Part of a small language model's weights.
Size: width 320, vocabulary 8192.
Architecture: no biases in attention or MLP, untied embeddings.
MLP neurons of a small language model. Each row is named by its layer, matrix (gate and up: input weights) and neuron, and shows model dimensions 224-319. Each number is 128 + 32 x the weight over its row's rms, rounded and kept within 0 to 255. Numbers have three digits each. A neuron's up and down rows have the sign that makes its largest values positive.
A block is one neuron, or neurons of one layer that tend to fire together. After each block is what it responds to, as a language model described it from the Wikipedia text at the highest values.

L3.gate660:182142172062106120122109148093120122119133134085138132176157194133180122156114136135130134089193120126117112128140105095085064140158124110123134155142161110150163100097132141156136092103097136167148185182160157128142159167179124141101069081120169132139134145090093162149134139129158156061
L3.up660:109161163100177117125137138103190133146096135190133173163137177134108142120146100133172063031157164054111113108117158103120131107180162109138119215132126145127145154099185127112136138139117144154152165089114119139129095136182152186131145062095126119162136076108143132081196125138123128124
Main predicate verbs. Main verbs (or their final inflection piece) right after a subject or auxiliary, mostly in plot summaries and history, e.g. leaves, find, agrees, denied.

L3.gate260:143112121115083120129085165102131096145122143076163125112094090142163137124072168134102132126103149146077137128134087144161111188115065111147167114149120223147100109131105129123142152121132167175157138125118188133097117092072163152156150116111134085157097154137176104167103065130090135153
L3.up260:164117129129147141187173090161129111159141124061151089140126167150123135111130152080046087134089160131124168133144122061186071134116133152144091131122139113132108113082092120099169104070092116137162140128132123129103126165151134107067173135114195113184129161105130183100105119135140142122
Superlative and ranking words. Superlative, ordinal and ranking words right after "the", especially "most" in "one of the most", plus -est endings (longest), first, last, only, more.

L8.gate5:074113108076088118179124136140104137139116147160125173120155142194093143053103148087107141160102138137081164107162127117101108136093126136165108179144117066137123114144124135173101141113080151184186146191162075117155172125093189089102082107123114209140101136165073127147201144123196120122
L8.up5:119089150157204157137109083106083104162129098100152158111159115143116154113113088183077133094168133117118134122162103085064092101099163127129128115165081076105097207070074145091142148188100103107170074127155077138131079119144078133065142141147162114113121126129146142170189083130118185112
L8.gate79:098107134096125153106133139131163122163095138116097153103092144112132167183116106099156125113149117128145131189172115107121159085162146087118172150142127116121157124106095117118107134104159121092175107084148165160120185072151151102048138117121131139171126122077167115106135112182103125102
L8.up79:119174120107125096084105130111106146136139124113115123166138145158079065114144134100115149095089136145101092142165089119106139131167127140145146177073075106158114122123137130142144151092067112113149157190129117166080109113131162133135115092137132131137151139110126062083102137139144157083
L8.gate176:115102174130082169159180126153098165116108090135131140112162083085093169134135104124104070080071165143161112142129104159106134113141153070121162146110068072178112147108140140109092158158105135151106094149174146112114103086096153119136118186069132148110149136183148181084113052137098138117
L8.up176:099103138046141138110142101142081136112128132116096107137124142141139160138129136131083172107134137130062173141121128127086168070127159149148088108101117168131167166113077165106122149165179155111127161145152099161138176121163185119119190143091094177180154127135084194113108144121169178101
L8.gate267:116115152136154135108086138111147089125127188105095106136140163146136183081180129084153181082097134162154084158108121118200114134119084101132126120106118091043090175114118139101071110129143114130156119160148182160076113137110173072092117099074091122089080129129127157141119132174150091149
L8.up267:098140078114138133099172096111134171136140100064106151153138166163136174157142096128075130131127141149113133108144170145131153119084095102093142220138142138174122091134090186087076109177157132131116083129137147125115112157067132134115119125057132104174120108203131150174186137146121142123
L8.gate513:066126181098148144104110103157129133151189136071156145126077083119160122187095139135082150115103132062133134141057118138085075145135208132152156122162159144106159131071104094120091087125119176095158117108095143118139125127144106191104177131141163167166171099129062127122135089124085181096
L8.up513:065113152140139140132086148168070130181136123119133171143162125086169115145161125154108146143135109108165127129111188118093073145154105122076119132142153078101160186194142135135120124082111184098154130135128156148145090072078125139046134135110156066125177110184102134141139149185157141193
L8.gate683:186100095129192049099119105182138114102068130131118129173084156123047150162128162121114169096154097104162124174080125094124157156159159130099109131093145111171126148101114204107073146100113095117115045121125128189162130122126134122130121145093107140153138131120127107129111139136122147140
L8.up683:139066113092195104148107145085183114181039076103163186115084131136090128149046119144119204118127145104179158131105148154153079152157135133112110093143184127133139101076149116168098142095142124107162136120151112085176110101107162127148093090107084161178128111145129127110091148044085131119
L8.gate687:140186189110185154110153182103110137109119098144106122143084143113102118146108110103079111058146124132167143152098120195153092143137143154219109179138071096177137165121126160177063130083096103119147125144130135096178117124111093083120073142128105130136092126145175104114099154099121148130
L8.up687:162097097111161111110077149158134156135119105129117174122098171092112112144158092134071163084175187108134093114144159094135084130133125073166169153174151154116106177134133133143080114138093095061152103114103176144162107177091089108127147127136055129168181127075157144136185159111161179106
L8.gate700:121172045103057142141162125133101093137127157083124155122158199173107110140130055113151106076134137179079192106133138103096165156100146101132173138114132158101118145091130111110056153086128150105130045167138084156119136165148166076121111112175185120155115133137116143154182117133138155134
L8.up700:089129112123105077110132116125108145139144135099114121141179181115116126148115073106196097128115099090145125104126127146165106162171111065112113116174078127051153074102089161133145135119063129074127109200107112162126125140082079138075124178130130132147068153171120151095144155125137132149
Verbal particle before predicate. The infinitive "to" or an auxiliary (had, has, tries, can) right before an upcoming main verb, often after a subject or a control verb, e.g. decides to, forcing them to, has been.

L3.gate493:095121107143159119115113168125118120130147081134157154118140170168104127134103091154126099179124155191143161158174053124107107150130156126121083183165159115120100107097126079131081163177138103116054106063092104075209162094118134106065126214127191128113127119194117174161181078171142128181
L3.up493:144123170114132163083107177109183106163134172173165200140134131097198091122126084129102159130171113111143119151121117158136169139080115099124096202156190092083090120120166060071190152152148129047115105112113127118152158178141146161145179151087121109137184163190104080118125062120155149131
Name pieces, score separators. Mid-word pieces inside capitalized names or titles (Tu-sc-any, Ti-es, Ti-ll), and separators or numbers in sports scores and tables (4–6, 1-0, Total).

L5.gate146:152151099100163103117145140107207177131165166132082105137134190134138114173172089126114132140123121100089107118078066104106137165176132092137091134134152168102177130138122149153112149109151135137131121176151158099119101138067088110130112142086095142166145168121157165103114108052106133142
L5.up146:115125159130131085072199076116104172124111118105100094092105096129173156126151060104142105143127166132132103155074140137095140155047062136154186125178112126097097138153117126147137126131183100088130083160148095088138116127141127099101105143057136118104136089144138139124101119120056108128
L5.gate279:124127117119078135120101111140138119187122147150146074150160129100097123148149177080144093186094118079076102148187090137199104123068165204121179126170099133124092120139143114070151125121113129128104170095102117113172048070152136161082165142077117094129127169122100172141123091126114090117
L5.up279:143166112136121102143100100089085142161084132155155156166085156161150066136124175126170136126066165141067127189129127200185070121122180141165140117109172217146116169135085134094137100179125183186138136167079134104129116079166141154123095098132112131089172133168099121180117129119146079070
L5.gate364:168135137108116174157112170109110189172149148117194146110186096148180140140124182114133166140107169118108163098109177109139148142178137116123182159153132123115148071178158156175131060136067129110060123142108122128115133130106123110126101167146099130154083088091141180150102152119142153100
L5.up364:125127179160123127089118109184158138087147119156160115147126166132147177139130160150171128173145162161150178109204157100148120128136130129152098114118187111171133155086138127164106144116071208053095155188136165079087147110143057165156146109103127097125144153115149086144106096155139079119
L5.gate446:165127135155086125175192169083128116155116075117059116161087130078076096088139162072065138088092155132167131130131125140126161134174126060154171154126125160157078154123079153127142144148168066137144156094146150143098108116102131058051144122059182124177126170099114150136109158200094170131
L5.up446:113120163052187135131152106068197127132104141174138113189122088131134076101164109180092102097102143186105155110070100127139099157152131110164143090143119174059119117114100160141109138164135133106138160155092174142147117087083139150170116060063097121071177088117182199103164148096160101161
L5.gate458:071146155121118128178135084094071147183106191094150092125077125102121094139167203127174140166095137119145178136152108200152140150121113081132126107162101132147162138157132106083128049142134144069150130131119148082137143126088092121127136110110057104179140112125101146089117101131088107139
L5.up458:078227106104137121092174129144119122144138171107136133168121122144109122093143120088142147153131127153167074146166128107101086185103118146165168147119113133106182174104110132120177097122112160135153079175127167158086109091140087153130189067140046131183093154162134195111103088098133066170
L5.gate582:095127159127139132104088158089107154142148079103099130129094125130147153090147078108142170130191146110175073179096136135104074129122144128187162172113154102160167141177090177150128104152181108148119103130108082164079104110119097113082205080114136085154149155113137148124116172126128100084
L5.up582:117104055139160130114081159093178144123158115109148144112135092110137114170169201089134116077109083138131099102068125116133077139162194142164162157167094171145133130146146152095171131103136192142131146159071090080085091182089092109162085123147125146121129144166113139161138163076119124123
L5.gate654:151190104070083122191122123121101206078130119098126124130162053146148104094144076093130105138099152131152113112147143168161143213129115145163127140135125142115134085094071138143200108166137123150113137140140127166072097153124182072145111122181076103135177090122150169118115122086128064135
L5.up654:153151081080168149181092082097078192111134131132169160095154051173118112192149117070160189150076137096138115096153118132131126125132140099165126065126099110079127074102090117164167078167131154059157110137155094138101096137085090127158088184132159155131147119116044144119097146047122113158
L5.gate759:116184128043113109167140153090087123093081166154122123142074106100113159159109154046141120123185129141112183157094096111112059130109135098173123204155100139139129092102081136045118093095128151139158077095135110173093130145124091113116124182163138119133082134109091141156111106137134112135
L5.up759:096118126114192149161123109145119162182114081126159051128116139134170081184171147116054118100123129098142137133065039146127129131154168109052141093141104060084071121130178129137205123137144187155137162125137106076101100112082143091121111141106032063139130144111143165181135121121115105136
Degree and intensifier tokens. Words that grade or join descriptive words, such as "most" in "one of the most", adverb endings like emotion-ally and extrem-ely, plus "more", "too", and "and".

L5.gate217:098101080065068135175158073106088082132100092115170177115071193114135118082131102162203133094066136069117111157201104143063133172148141134096109110189096194211126133142136111118104137106120160169144132175134176160066160159090133126130141144128142171142083114135131141118112185128109207060
L5.up217:079143061088071133176161150047123122118134076119103163117135189147132173145147092168154149130109144172165171163216130140106122092115104151072150088171092175175125153080142163075110139088085092134136098134088157168107136160072150153100145150161177112161096141131156102182170182102153130066
L5.gate220:098118132103086095092143146143134115111156120128121129156091138095099092087135178112110097093140171130182069106093107111114134156083107096085209088133173180142145072131127187128132077098172084140153156098148107156147116174124164093152196151133121135183115114088157155132063096171150143118
L5.up220:143144130104102127086104153105175084093158077114127180149103147133119124150142141129176135083196076119117153149125055119134101157126189113124110062123107148123092138129130100097114114177090167114096115145122127101154206094107142134120166124131084167139071155122078174170145079154123150095
L5.gate357:085041127100155112046139120146140049127106091108092159138108139142134142104126140138164134064123143081034139097125147156160142129149129088153141099114113144116165124141111179190167112126175194133127149129142173136101140171118159148123149100132128123217113110122195127165086103125068186170
L5.up357:123162123145121156141156089127064079126175145121112061140092121103099117071165187139138111109062141133073104203091097092143061091117146111121186175099111174147127138132124138131076139158090078103085135125162098099176129151101160126145163147114091199145117114117090142099099192166147085141
L5.gate429:097151143096144093158122125072093102075125159084119151088158148126109122124110168138158068087140120101187138161178059064090121102076095174104105119106129172150159083068135161142101037110113156131122091131186165146085122111100139127144134122134182127148100143121163162168158106084117099129
L5.up429:133118134129121116132113177092101078139158073105117144114100162159146167081157126161160123082150115065155106150122099118112102097068096140130129127076173142085124100139123179106128034117093182152131143113133150177195157153130166157122122144099128103162112089111134153100151113135116150157
L5.gate489:128106094106102126106122128114186115156124108080096148119143101127144163127152084062088129119141149134121139173153109168107147096117131082155118173083101172091152056105068152136074156156144117106124139079107134131070082123095148073118121073159121083111117146142142137173134163144082125133
L5.up489:078169135155102125109200146196163179173129176131121140078166149141097169170144145168179133116084126078122114109049166111121142156145201173143184132160192145127148098178137099117161048160070106079135166147129117181125150150086090135095115139142098123129136141136153178125176123101140111114
L5.gate572:160174168096187102143132142122058111168151121130090155175135134143154122109140160159118173080109111114107140133121087091156184150119110154168151107135174167108150129113118133109085102131134068158108118150162105119166097102126150163077107162121128133105086078145078137154130110092132106150
L5.up572:094089087120114135115080105097139157143177085108089145139094177163114110111137128081106071140145112102180124133110172141173147084134123035083102184174138167166089116176144082089070102178142168134110035139144124168097120142088124141121141101122126110161048131099128143085165114088129138071
L5.gate688:182145136096166143138110157150123129118128124145130135170092188099094100069200135171126181125102121184193158107093125103134136124150150142115124088138116131058109143086107195193160106098055137154176152141155135132115062114155150099101130139104072107128124197141028152089129110204130144082
L5.up688:133150142135162106123141094117142141156103145112095119111076073135142120100170100184126150140141146154094041087105140167114158110079139155072146096151129156096155117120153119151092164065170102121164161143144140174064110122185077098147147134105075107094140119159150146138152047079117144149
L5.gate710:135130132112123126126176144113146141123165059159067154137189151048053129146118135072134111133102115114187124130169134167118125146136087088106125109114089187116197131148188168097138163110115097121157146130158150157124187104122158089113115130111115134131176052206117148095141138112077059150
L5.up710:110147158118109080113172063106166140142115112133120099149131160135113150128115108086114151116133145157156116163134114197132150171142202091131158150079125096126116183154162136113121127176065106105096141134129081121132123115118118057084202117142110152168080158154096093205143151049107104116
Infinitive marker "to". The word "to" opening an infinitive before a verb, especially after "the first/last/only X", as in "first player to receive"; also modals and "not".

L8.gate97:190141143169156128097123158122151110107107097178100073114150115103076115082121166124128118119112158184092141182092078116138141117150184096139110055124159133110087111141081180142149133143127147119150123160120116089119110128075132134113121145051200112101096128165154147177154058106161137181
L8.up97:150123148137083103135132088121098167122130099137111131156151117138130110136132118160155144170154109106125172124133079111211099117138157108105171129134092088149119198185089180076116134091168100127079147078049138097160113143116109109126111093130111158151136098126111227141137140094074129104
L8.gate128:160070101129161120105175143121102118148195140151111132136158142179121146152086128098162123127168114096109173082155103075112121099133131107098124131160162112096079128123102141095165192090164152055134149102099078107097089119085185165130121174119191095177113170121118132132120124098145121157
L8.up128:160162147126114166070121092110116140151173096130137152184155148163125101141107132106139110146148085085129092127118125163131110078102151122112167110146132120117162098152129115096103170157091090156169144114116099075163049141129107146144081083170143108152096190115170164132181123141181064137
L8.gate253:071206178098151145182136110184124151084110143117138141086167121161152127090108167107171094118124132178082171129095185115152144119088116097121202126107162129143093155091117145059177115136167129093086135089104129141141090127143167087134106145120110155146149098121108177124133139101078180109
L8.up253:126118170119112105081137101159117087148174092074077140128098084123153153193131176140147141070179098133101137109127109125114160115025127111166179100145110110099079193140093143056138122169126146128110085127102169075114182124179172117185165085125117153153109162129132175157109064099149100115
L8.gate255:113167120134179140158120123129064161102123156217109156131119104137134114127141140133174097115108076134103121172131152129087105120150215156140142162081111124124105067120099165128148164185135211164089101094045148105183142140128156137086106155113110119164200199181196169123116103143162116106
L8.up255:116139096146114090133173151186153203162158103129124147086160158063124135154143079129142105123120103079124154153085158134104095146121185093098109126119114115073138112198160082103177144158171178119193146143121117101101091137113177149051126178159118171117094133128187133133149092135092150162
L8.gate332:192111115155148115125139143133158101178146119143141137143145155194111105103117182071126117093184197106111163105155106085069083068157088159145134056121120125099046126138116169140139123106118133129160128147169106073101144135142164167180086179113101147094171133097184132122143111131149107136
L8.up332:097112158130178188089136111092094156166128121150177126104099175112164093121145129156152100131133151141121148101145099153145130110166112129066146205213157117132107105150109095131123115136096116116166116163147108170178126133116134103148155177185135124194203129094174155092149127113127136107
L8.gate583:130097141094081106162075139118127147165131122154178122116113207175151122111120193172185134188126107127112140154140140153168097081136069046130149113163138081129134118173094075103132183114164079135134130100093093093091072143098102110162138121118165121154112148182137117126113146168102136127
L8.up583:106109075130156111117130130114131094162129143148184105158095130121145134097200137127122088096114191119094105108143053123181173104112136076094045064117113124080145140128111150170148134158095120172074154032124100134085150128083133191120102131145145150143057152119094192108157186126109115095
L8.gate591:110156132183143119049149107141098113097123145181065113122170108096143112149067170128125104161130175088088094086151100143151109116128151098109186144113074140115166153114100134148161148149133139114100190143157088148162082147123129109177138115102106108141125063160142097111140106158078119161
L8.up591:155139183138086135073080140083085101133194169160127218140096123108101133109138180107098158126154103107161143176119113163143099114135157136167162120113182106096128115144114192097135066170073193135197093127167126113166122095144110200123095150097177080225126123112127156111140176106097147138
L8.gate798:088180148084143101112119080112143107114124144195100140165116146125190206168090129127164163128099136127098165086122153132121105104092188097107168144140094063150056107124171106178111111146173159159131096124094135136127155096107111155127112117121158109157154139145132150120103119184132188101
L8.up798:117206150166149156111083148151141116190165107146103202060196123164108122140128123134141074104154145142135188075087157093121108143130200158164125109090141136150138192083159118133117170138145157163185124149125160100145078144152109146085127116127131131113089071145111153121133158196141157117
Goal minutes, word starts. Minute numbers right after a scorer's name in football match lists (Munn 82', Larkin 82'), plus first pieces of split words such as so(ul), Al(va), 17(97).